{"positions": "rope", "init_std_o": 0.0, "steps": 5283, "dataset": "wikipedia_en"}
MLP neurons of a small language model. Each row is named by its layer, matrix (gate and up: input weights) and neuron, and shows model dimensions 160-255. Each number is 500 + 25 x the weight over its row's rms, rounded and kept within 0 to 999. Numbers have three digits each. A neuron's up and down rows have the sign that makes its largest values positive.
A block is one neuron, or neurons of one layer that tend to fire together. Before each block is what it responds to, as a language model described it from the Wikipedia text at the highest values.

Responds to: Separators inside numbers. Punctuation splitting digit groups, mostly colons in song lengths and times (4:37, 8:30), minute marks in coordinates, thousands commas (1,000); also some clause commas.
L10.gate119:508514491488552457477506497489543470458544507499491527487445528521515509522485481492540463473507502496504482541508542503501465495550494490502514527511503515474485512479508539522554476493455482533487504512525536496518482510477498511461510521482542483503518472475484477536479473473481471515
L10.up119:509522472478550499490515487498537521514474496502485458465468497484423486474490530474516499493464525476478502543445490493488486470503526508491452505495480542500529520501496516501474473512488465468485491486499469558481495506499519497485554486492547509464484531458448521502501541476434460501
L10.gate416:521535527495470469514523497489494467505514461515512499479509475481475510484429512500546472514496493534487497490525531528467501533453478490497485531501508534481514505460487500532515493478488500514512529508527486503499495482474491504495538487540504480499461563519499513488495491492479456455
L10.up416:465502541478513481482475509506477498472552524493426475444479517492489494451495490486502546485511531441476501545500501490500509469501494557499472493517525489476509528483512509525517470520477506505510505526450472498515477508555533549478468487498505511483534539488452481517497519476493490490
L10.gate420:509490507483515484519468510490499498505528510497468475481492534495520516527500502461501489441527512463463458492530519529495506460509501518486524502515509524468543493515466450485523471484522519541510506533520465495472477492494461490532473455515496530508513491483515529500518510448491429479
L10.up420:518493513478499460441488494471536540472483495459534492455456505498504481477513522439530474485523521481495486501477442544501483500506516485489482509515520555529527490480529500490489529525510478536563513512487496440497496477544534518484566486482523510527479525488503517511495502468490527500
L10.gate427:553471465498506488505499515506507514519552484480470447482517503487495479493501440467481492493495488463489512520521496494485506503481525449499534495504499534521528526500487469517570493514436497483476482456489448493546513506511524481522516519477515536496502536500477495477538522557518446483
L10.up427:508512485486563476537518518543496497501474482502520463480499519507520529481469540486460481501437547523509491521517535484457509561517486490531484515522497503473553536481527542524467482502504489518464498519526490500548546496485513484513528491492558553473530488498490471538511511504500509473
L10.gate461:513489493519495487474504514497520491518557446505494515458490555450518506474517533483516485484523494507507498564556456487538471534511485487538486506526435453486502539524512465467525485489481519511495501512499468483510509494541489494506521513509533478506497482510510516539490493510498532488
L10.up461:497509499502524488508508518512486491469504539502421493495491486510483470450571485506469515517451499531465498487451497489499493519536527547472506526502478532497506523493499499487486474478548501484484468469499535482455483498507503463536507494479507487500524501499504481455549477492488482462
L10.gate487:495477498494512497469491514469517530511434501531517526541445495514526509505491509498537526486503472491477484513471476538506507497523456505494458525548441521467493517537513482498522525499562509455478493487454504522522458520474529489431550498491493532522532496498490517503487519493468440462
L10.up487:519504472485547469535480461509518528515486520496529493519496526499515515513529441492495494469482496502512488505523538535472493498530537509483461491465491450474515507501490508529473489506549470514497507503545500479488487478475515496502487444504519480518490508542522470535486462532501508465
L10.gate587:472496511515530474482538491469531512511475513494493514454530523553488509503504506441505489504476497480517503503499519429501482496518462505483525547489522533470493488480499524526542483522486504503480493460487522532515518491536503526508543504483520474471471487514511457507517528481498444524
L10.up587:495488488493488524435489489531507524514506532478512525520508491461458509464546495465459516483485496546506480488510479521483513468483460491530516512484482534512582462490512518481530464478538538511491473487507534527490484491506459469494547492537542527532484493500465516524513543499531454446
L10.gate615:535494448471478506457489514465502504492542501478484511515474538523484510476519538497508509512514440504520510544500502495503518547495517498503479506509507488526528516530464471521515503478488478493517515518510496490564484467414509451472538495488533537515488551501506521442498522506513475518
L10.up615:498445481493480519495462485510494478435496485477516495475530468509494507477472528410507448508513465493477519500496536511490524485522499522471488525496543484485463510548524557459537509516500474511463502485482492475498505493509559472446489522482490518528478470524508534497504518482500492489

Responds to: Time colons, initial t. Mainly the colon inside clock times and race results in tables (9:46.87, 15:00, 2:38); also word-initial t/T split off a word (troposphere, takeover, TV).
L3.gate108:524530499513540497495492511480513470473478452520538462448540477486495510506467530513471509510491488549514473490454535523512546531479546509507508500455523528509512496516470449466460468493486490518506490521515448497471527494459492475459491461484484540503508523485476464438453510501514460474
L3.up108:472505474451489515483543494496569526513470479524531540501511448509529542480488492523526513464493476494487470463452543508495531543482507531447515485488506494471515506561498432535461509489471475537476499523465472516476483539518491522511498485500529501513480491474472497534481515498487446479
L3.gate240:490459504504516499487497486505511535513498513520503504523460502425475511472475523499506515492532483473517475528471495487450480498525515486473557516538535526453501531506486472499465475500452511480507424478497472498466484496543434534493483491553520510521471509499531467444518473533528472480
L3.up240:501441478512489503489501493510508513524477486483534443493517517491487504513499511480533536484542507489530466545465478470495466505534480505493516499512490535460493520521497481498524479516535502533487441503558510522483473490467467545489511526489504476520478504539528453465511485503483485498
L3.gate352:500439498452503493457475450502503498475482506472494492536468507506457466496467499430486482449535528527478495494494494523473499482479489521487500500494519529503510526478491541495504493479471496493515483502458513496519482471505499539502508501479506537494498494498533490540501477451492464442
L3.up352:530482497438487514487494512503484524466525529517488525503491457505493503488524489489502516433507480467497481479540501500512482469508489497467488503443527494484494500480495502518520506523472492493509500462489445495502457477467470543534511509488536523421544458492487459514520478488492509508
L3.gate389:533488542490512488478528474493471523518472487516554493520536497512474475496481513512459500471526548478494492536498497505494514488552490482501469543498521488497545525540490480487516530530486503499489459470504503446536508454517496500523476507492551496526532486485502459545494517475461503486
L3.up389:505511541484489491513472500531502484529538485525498525463517491492477475473453529521464440488503525505478432523481523507510467498537499504486498555454522518456534504487529482451544486538461491527503451505498509505534499489494471482511489519504494488504518491483476467470533521462475514484
L3.gate456:512518498506507546475468472544545447512487486491491502507502511491490494483483517489480497528474482538511469466491438543519474516509523496467488508484521497488518519472517484478476501499475493490508499465489524526487485456489458544495532463518464532507489511501511472487448541498581420487
L3.up456:453444493462503484529484492485513529489495494502475501497456483438523541446504479498530503446486484524523476502535521464450522469540528488523521492478512480463489540479465480491499485530517505470512535483520491505501461470489481492504508530472470508521513465475497481540537484496477490532
L3.gate481:487524503492485504488495538536487544473482486507480527479510477513516521497466528473516478454480463495510493493485519484491521543482500495504511480493513525505447486514500512484487493523516497504526488523508511506525496508516507479540506462489536516476473523470517480476510491461545471460
L3.up481:507525493466463514499487449468535542501469502515469490516526514524507516479492489525481487471513530513522506512490512502502517536516518491515498503466477467520475455542479511480498450519510535468561533500498501507493518490487476480528498487471489488522490503456519489479507498435556487437
L3.gate519:545485555511543524478485538519498521556482494478452488502551527485525494507459486505480491507509519530513513487505517499493483507481435514493471528504523502493488507506527530487478506490469526505516506505510486550485512481510472506517484505464491512526514531464456445483478515497526498479
L3.up519:508491474489495545474499518527527509491490475508461511502472463497472515453529506454480489529516520530470517482507476512493490509467497442498502452513492519483495482526510522506532488459491489518537517508544505476484439487470519520494513469475520503517517474515444496498479498474482533502
L3.gate561:484470550459498482473501463492469483485482513460486505514519482491508526458489487495544528537482462492507457462511486489471504485502512495515546509469507477518512502496524473474503498463481474523535491452483530476501479475498485533490507495531525520469513517484477515525494484491472487468
L3.up561:520491554471465496501505487502489493536454517504497533509527513510457494494472531485505490458494450517532463496515510490517512497519495531498521513499477497540460515490506480495504476490470519494481507504478474483490493493502505519478520485475559495500477516483467470462508465505475552437

Responds to: Split-word t/v fragments. Word-opening " t" or mid-word "v" pieces of words broken into odd fragments, e.g. t+en, t+able, t+ournament, cur+v+es, sur+v+ived, Har+v+ard.
L7.gate0:503525495480453457483502526506508504479443511545489504536532495483524526480482556547497470470471464477473471478496522473486507477534469492488465482519538477506528515517496504541481497517466560511506541465545511477500451515505533499477494532494517498476495464539524489531445483486494450488
L7.up0:501521511528496511507510501483470530507542511511491499507504463511474570471485484480497501538496485522512519494494496532470485518547490497500468534492495467473523476504492458527475555540501527478490491490461461474498479500517452525477475545513498555510515497465533452441527498503485528533

Responds to: Word-start consonant fragments. Short word-initial fragments, mostly consonants like r, b, dr, k, after articles or prepositions, as in dr|ive, r|hythm, b|attle, b|ounc|ing.
L3.gate3:507552520511506510509486503506493498537513520498526486536508507494521457527484500523547500501486512523504502528480484541485492534444494527601475484534487484486553519471465536487499486506466526538492506517511473478464516513502480460520478491533496483487489508514551538510486508483542499473
L3.up3:498529526495502504500497501491472495517494469527482503535529470486495493545497495512481499545508477525450486477513484542502517505468505539513458467489505486520544492484526478478568500485529515512489522507478485509513504483510465518520502528491503497501519509533497497543483521541541478510
L3.gate89:512481446488484492547475493523509523520519493506520515484458548506479475501480484478521502510514507534498504481506539483521493511502519478539504494472509510528549524471530546482520512546472509530530553506467509505477476541489485500511500489503483499524501502458540514496543494471493528490
L3.up89:513540495495490506510477480509455513540484505497541507504520534473516472494493527521530515515514514520513507507527572479558514482471522463477498506536472498540518535477514505513527503496513467472532522473511491513503477517521478469507527496512517451514526497552556488524515488470468483511
L3.gate254:448465490492483483520472480456518469510491539495493531511483498504458497521507503494506459511485507464500511498567504481499477543488474522495566488489509513489507503509500531435481543485523513521502465491475505533502500524476505514477493471542463523476500523505519481472499508470512458489
L3.up254:446477487502495480490477487477525511530488543486521501499538499447509503502472520476468480567496570479509518502529531492497419551473494507467521506463480500479545468530489479481529490527475520528463508506476478524499522534481498472505489501543485526494479488510537502476488494478560454507
L3.gate255:483504438501503531497492530536498463500472507512540523485540451451488511506505516495516501478533521483507515483497514538538483518486464510519485527502469449470497512520504534493468514501511495516477512525494513455511454506477491538544500473492492505503496495492494534473575487462471489523
L3.up255:517530536503544532466509526534509505471501454494463503517501475519510472521505513543516506505519535552489526487544489518540520534489513486463455461539492502489515474450520485531473431505527530507504494480575475533511509510504492478483503532503468509502476476510498541502442492493525510477
L3.gate358:509535538447506548493495467476514495485471465545533514495526568451488525479489527512505497522505471520522519464502516522506460511483504526497526463485483524491534483472515488537496507449517487493459531489547453463456494534504455504484521520519477515489459493499516497510556451492507487453
L3.up358:520519502500483492491522493462486531535500499551510509507496536506556525487480443490502474512499524541499516473483488466541467515494458495505525473490531509486491489478500516536479490453536485478532504523511507491500506522480518499556535523530510488502507497501503500521509489468526522446
L3.gate466:518526472464536543518485490523477535538513501491493468545500508442494508504513492526474507467460487503469537453508473541550458494512539531491521514502502513507457513453465550515518488487552505524479519477476489502494471561485498515530537564475510457504489462497496505487517465468507524484
L3.up466:567527470492525510517474507505494500521520536479482469502488488453520527522466484486509472487466503536469558454504469525552512467489510503512509491510463480525496515469500540524492493479513537476469515499487445500503483503485491485533539538498467490531476533510508504473518457498520487497
L3.gate512:540482475483496499470503480508521522455501515515533561484463523486509479486505494506520486520501527481505502486467522512547472541441484525541521498479505476466506484534506467483477539528514487513481521474468490522477510467473482481478509491474453545431494497519509473519506505493430480492
L3.up512:523490465449513523517501503452523539494542546514472513480495508526539479498518511518472469520487488476531510473497510497494512515509526531573481524501530530487502532528468524489523538485523470492504468531525495567492472484449549508549532551519470487522463511507498519491522530484501475506
L3.gate639:539528522448522500537488496521499471470497517531513547474532471489520500462505518502534489533488486491475494468469506493525546503495493513512496474470505485498487495495532524529497537504512488508485476544526539509469478523495487511479506573516531480491540498529486495492483491503493497515
L3.up639:470524503499523492487491482517492501508490512534538491535494489488503502509470526485502489498493480545500449455476469496481524498476472518469497479489486448501523519479546544518504485483476514506482470522502530483475472517498520529488535508495520491494516481496488503497477467548513487522

Responds to: Split word-initial letters. A lone first-letter token, mostly b or s, that starts a common word split into pieces, as in b|ad, s|ell, b|omb; occasionally mid-word fragments like Buch|ar|est.
L10.gate1:501460491483501480479495491511506489519533502491523525503454482515472533467493494485528488497464472504495508472529548519486515491510482518472466481475481477504511462490536496456512474491536512543477454467528468511577487496512490510511512514483507537466492543481522511519464501516500464495
L10.up1:468541460471526459504494459527514511488481483541492486510475475496499507504505476475473465517469507517457494468503521476511461463489529485505453540472481505497482481528481555486518529498504492529527509507489532493548505442508498518483482497533497512457495503500537478506511505519462501536
L10.gate216:476459497475475480500508466534503455462514478534464535474482477495478515476496467465507517497495509478517500490491489504509514471497502540507508495493467481540506512524474497435491548483454479546529498514503526505467495497520548467502508536489480468474482516522498498495549490486544506498
L10.up216:482538518485465470455495508491509476474515529464502485494480523559507484500526450510537519494483481549504498495514509487491517508487549517492493503516456490523490492478497511473425539464418476541512460507496486512456528483470532497517490514484482487479521541510486545487522498499468477533
L10.gate285:490523543471554496494478526460531515520501489548497497494498507496442497489454488483503474501463472529522491542495518466463512446461509504455485478512448488544508503467474492468508479515549490495480492484491495504495486490502518536540517490492472494497511494485478500463512510509490518464
L10.up285:511533531520486462512547475551511459520515512530522503483507526539507493501554526498532474535499498479517496478472543475478486436488519530486504491498491501478503501462448467472450478508486478493534453530531492507498496566488493539505482477495472484479485487485501477476495522515504508511
L10.gate407:479493511532543509515512484501526466487498502501510533514462491465504497520495461484528500513518482487508479553495507530511485500505534497512508468491428510502542525465505503462499466509479478549511531488482475500501478502493487514496481544481468525517512532488538511528488528503487492515
L10.up407:510467484475484512493482491492500490497496506496517515470511473476493536537516503516527489487534535478496545499477529489467501471491534547578557519490522473559518480424491483523477544519513482498523479513507514434488477510456515516478520498506469515507504519543503461448518528513506518501
L10.gate440:506493517488504494471474503487524523506459528509487531489520525494490456467452502464531496529489536476493521469461535475495478494515496476486473515471500517479464489467503514497486526485478458482484533474474544533483503526441492483524531488526446489511485536503486529491506537471520523523
L10.up440:514512532517487510480488493471458522520448476538478500525490509469505474431488514477513448513485507520518488486534485486531519483495550492494482497479504491489480464490479497513469495463508493495474521500467460474507513507504506499514463513506451465493493465500494466493478535472526519488
L10.gate467:459518501461514517485532466512529534479509483511525509500492528495502524491500497516490482516471478472523486437513485511465479536456489469519490487546547472492478516529508525499488548520515520537473553478494538489532530517494477491512521486512491510502471529485505457465498509482504493498
L10.up467:491528461486496491454479500499490497527491482519509525528486454501459473491496494476488491466442465457493510494462546526468508493539528488525450471540509498529486516517487497530474489477518511551524507547518531512496520522479496448497520494510458530552446460469486514512535505520497482477
L10.gate484:495486511443510525422535478525512525529495493485472528480507488483492506501485526501467441471454526509499510490478486525440532528437493487442500501552500497492506531534489530514508480496523511490471506481518497524477497511448517493506475453497464451502501485464452471529508529519500483495
L10.up484:452497520506485497498502485492551561540473526487516522497472484478517483489527499546519493457489519505499489452458496502488499471489544496498446492493474496531487497530514516510501530463504479498539494453456530559500517473445470537503467467514462506486473485508499496534496519503465515518
L10.gate544:509468467486493463500512487436478530503531513503492523525492504502491483501491534512494506521484470487484523531475499508507522482454480500495554458513458533445540515469470498464491500504526500522535485479501506510529506468518495463493531514479504486490481525526468567498521491478513537467
L10.up544:548512510453520507454433517512510495490489517462511458532451487544488543469483503513481478490492508510546497528511492501505538498490533485463460455480488483551496478505464528455470475497465454511507507526481491515501544502485544493546478475515478534532482499477517527526462484481447478518

Responds to: Quantity nouns and word fragments. Nouns usually followed by "of", such as number, population, age, List (the number of, at the age of); also mid-word fragments like ver, ber, bel, ent.
L3.gate64:513500504507480521480497523500522503478486488522531499478522502522528494544468528492489562501527506529509456497505488479507548503498484504469493466447514522503497484533498484480464493509514504483518514492507504472507485463542544513502461524489503557504501528476503482529520485512544457486
L3.up64:485465484484507503539511482529512477503466496512501540487501509456484472516502514514544471448497499468504519514509485493521463518475492520490515515474473471458526476492565503490506465486460490509509464522501479533498534473529509520501457481542509548491531506522535529553475516513513475515
L3.gate92:407490505470499493499532477502504482475473479506502551525502511486503481481443492490481515498510550463511428512515486515491527490490509518463527565519515490504484517448486480465501476505525443480512498476481497506497467476517525497475499514525476481482517520457483474513546490520513505534
L3.up92:436513456446487511508512501465510503487513450493514512474487470469501493484493500530504519511472496459473485483506496543497488547527508514493495552466503493537492461466513511496495519533541520560489512483482489503475499467486541485477549515491530475503533511512500515527510503504549483509
L3.gate132:523524479504473533483550435491539522495458541500497562513508478559497511525478479486486477478512527520511536501511478523475475472474527496481529473484523463514530523526511548498495448482506537516527486478463494483417495508512508527553484484533460477478534521482560515483526491500494462511
L3.up132:529477497509471505504540476461528475460510517477468488483506513477522494530457487470531480547465517511489517449526492461478527473490480503514516507488499510518531476504501531525540503500461503496494480524497485543500501487530499558520458502472475507499502535483527520516510469469506455519
L3.gate401:511539502482510500504504506450553486522527518511499509438502497550477503506448508485508505487485495507519448514478547460507492508519511541491545532468520481501506484527479511490479481501506487447517488485460489509453504483467521486508514546499506521512484530487507490522522500498546501515
L3.up401:517493503472500517484461512462439494484523507525531533484491504490507503481492497457493445507475473503534491490468514508530502505502498543515490510478554481503487489484493498517478502493509520484493500530546495504480544470526477489473503482449552468478484503508490511521457445548511499525
L3.gate477:487549483507487473455473482505554486490511470506485510481463474506490514521491516442471468493513514528490470514461487513540500494529552461471485472419465485520506472488535506460447516465476469516501503528497478478507483515533547483492533470486492473462519547532506508492492496506519513509
L3.up477:455506503466495512474497517525538466523513528496514515487493488435553529517470473471467468539526522508453498499469483475525476521485518493472490539465455467511498457468508482498504487471547503500507466494529511495488509537476549450505486512476477480511512497511507525500524466489540506469
L3.gate521:458508510500470488487504529518511506523523512519518509464480513490526511487484465465529512440500510532521555474457482513477500509536478556477493531501492513505470508522463533491464493474488503466512516496513497470466516515459466499492509483459513564521497475520510474491556503494504473511
L3.up521:499522467468463466474499510512549494472487535477494528473457496535545521495498498489546487513491513552494516536477486504478511508512489491475504493503506502503470495493450523502487519466492544519514519471504509528479450526466499503477473492488497530498476507491535498502502502478531489483
L3.gate543:489477485498491468487499487543517487501485530494487468495533486532522484516484487490524530516519505465499524498486492461496553508491455524459496525511501501509509504549460499526480515514494522518501486543457475534530472474479518483493524479441522492499464496462456496528528514484542519539
L3.up543:447478505471538495469468520517532474481492511524501486486452508529524508543494485482499515545466464477512463490467483510496503471501503515464509489483532521523456497508484477520455525526536503504485515506515492539517501446498483487476495468458476471512502456479473483474511514486532512544
L3.gate634:522533496504501490510523496502494512471492493527522461531509473492516509482477506508507546460459513505507525483481493537512471509500445461505491519490524491487491508492463522478536454500479477500567498504515541490508484479517466527528474531478511498479496504459492546509462520498497517537
L3.up634:533464483523523502524512512511491488507534490526532498450497479482498477475530502478493459498506494535559506481533443534492499537489490462465487517490531517489521505483511518492512472511522505522517515505490549495534490491547453493518518560496565511530505522463530478543465527517528460507

Responds to: Empty table-cell separators. Pipe separators marking empty cells in wiki tables, mostly election result rows after "Labour hold" before "Swing", plus weaker hits on "or", "and" and mid-word fragments.
L10.gate248:451522440524502505521535505488476491474542522470503463475458475473478505484534509497493470497495478483473501507475495449526469524540523477429555460557505527520538477477505489485452497471479510508526529512517465474496462489518522521548537501517479471525509510490534485461503556468522465499
L10.up248:492513489515471498548469470470499482440474511551501474486545478514466564525563488492539485503479531492464467465531528543475496470541496499505513491520498511500506510513471444478480549556515506487537527536502513534479456500498493505504524525541505495505503503486509500508504521491492462512
L10.gate383:477486482491509456503504467462552506484459518533479494504486459502525518503466470512477461501484455521511508473494475476537530514493478518494452484520506465489471455472502507508544508464474527440525489496502489506502528509508520510506544565490504538486482501486488503506482472490501502481
L10.up383:503447501506503494459530489466492470491481517480478506482461521519514495491485511518499482493452493500450469535501465498512454473521489500450469517494498457511550489503517489493538468496479510492487474503491479506518484511488501514525538487473497505513511513477519520466484496492499487500
L10.gate388:517475488509504525519549535487530491450514545512490487474531517493494501518498492501539527510486550480486523526556469497497533529509556494485469411502493477509487511494464485478514535487480489480535536471514503484479513478512482486524488488492526492515483497459498447471507476520469457470
L10.up388:503546545537496481517462490462480503523455531531470464507480459492445494500512553518526549458520530515526475483488541494506482436522537535497539521492507503511493523477476480489512500537498487472497472504530495511475492503513525465530529503531509503481547485478509450513520472539492480532
L10.gate463:482481521502521531520460509525492533483512478541544482517476469532456481528527468500515519467514490492496501498449554494460456476496492526499516522521483499525480503489475505480513510532501513503486480546507561516501519499489489483518487447493531492504486508461473491497511468493493452510
L10.up463:505495520517543480544502472500509505477493490491538489520495485491488450463535494503503511494471457503515521512459548458555497488499493484489506535472512454458474540491526498516499501536519520490492543507470529496475532483575460510471477499504485507496494482527506546482502466514491483540
L10.gate483:537525516494528478500498531525522513490485506507516496491445509501466483457548468517493488478526477470465460482464485530497493487508444525492495526513555519488455469478525496537507477517465541450527498495541505504522537491447469459470511463474496525499535508501483541477508506497478487494
L10.up483:467515500501512486517506513526498505506485453518519505445450496512494446502519506528484519510542479504492433518538486465487485526504522542509454523470478497512475512509531505546480503482493489469529509496513533495518507529520463466502471480479498549487506486456503511519499495500503461493
L10.gate619:463538479418501494498540502448520486519503512545508492467472512487531459511501479526501531490477496514473456495552480462476479474523421512483512532495465463504510480493495478474483523467468517520524492515513484511526478475502520454559496478458500508498527470518517471514466483526516464511
L10.up619:477513496495531465469520487484489514528492503477504486468528545532479462509514453500562481515488472475538511473513503478498514514518535513503479527507520457556496485486496484474512494501485475501513478513521478482531466469510462543501490511487480491510483525494504458501460539515547479496
L10.gate641:477489526455528481506479452518467514497462459584485504511490513539525486513498436449530516463511511493506483508494521506505494480489498493489515470453506532508538540521554503486480498527453519513503520510509489526558517490521520483507475496459528475437495475540498538502475528501527499457
L10.up641:506484470506487508539537457463500511485519490475478525539458504476498490467501470460503507480515523471503528468514510481495549483486499493453480531462486494516522492522508470535477489478470485500501483479480474466490484486525475498487501463494463476430472508493532471486470527501531486539
L10.gate648:536499515496465498496483474498510524483481503504483548499488505524449488499525526474504471474510446453494520564491468524531442479492530495466490510551491470490517478527527505451480525498454506490510481498475473545476489478503489510503474521488528517465491505538463525525524490540486507516
L10.up648:505537471454482526496508465500504521542553480513531534497485485497534484545532508503500477515478502471538488464500468450462543473511468542487509441472497459505483496547547492536512538454443510478505522521514502514496479471499509483502534512491502484499538538511503528476530502521485519514

Responds to: Mid-word r, infobox colons. Fires on r fragments inside or starting words (Gopalakrishnan, Krall, emigrants, rafters, rental) and on colons after infobox field labels (Sport:, Status:, Release date:).
L7.gate312:497451488475471481460514505525495508504490453554472520526500517547508499488493535491513524455478511489512478508528495485502451491534522513514523492505490493516552443494485517479528521485491491492504470470490514484495497496523470558472494547467506551496506519479513485473452442492482455469
L7.up312:498485535463472484482484519514498515542498487524480492504513460506455545487503501491488567477518530491451481522494473508487501530497460511521498499526507561540547479480487507522538529502472509481558515478505518509538523472471523509484525463518488529467494511505521525484474457493477449530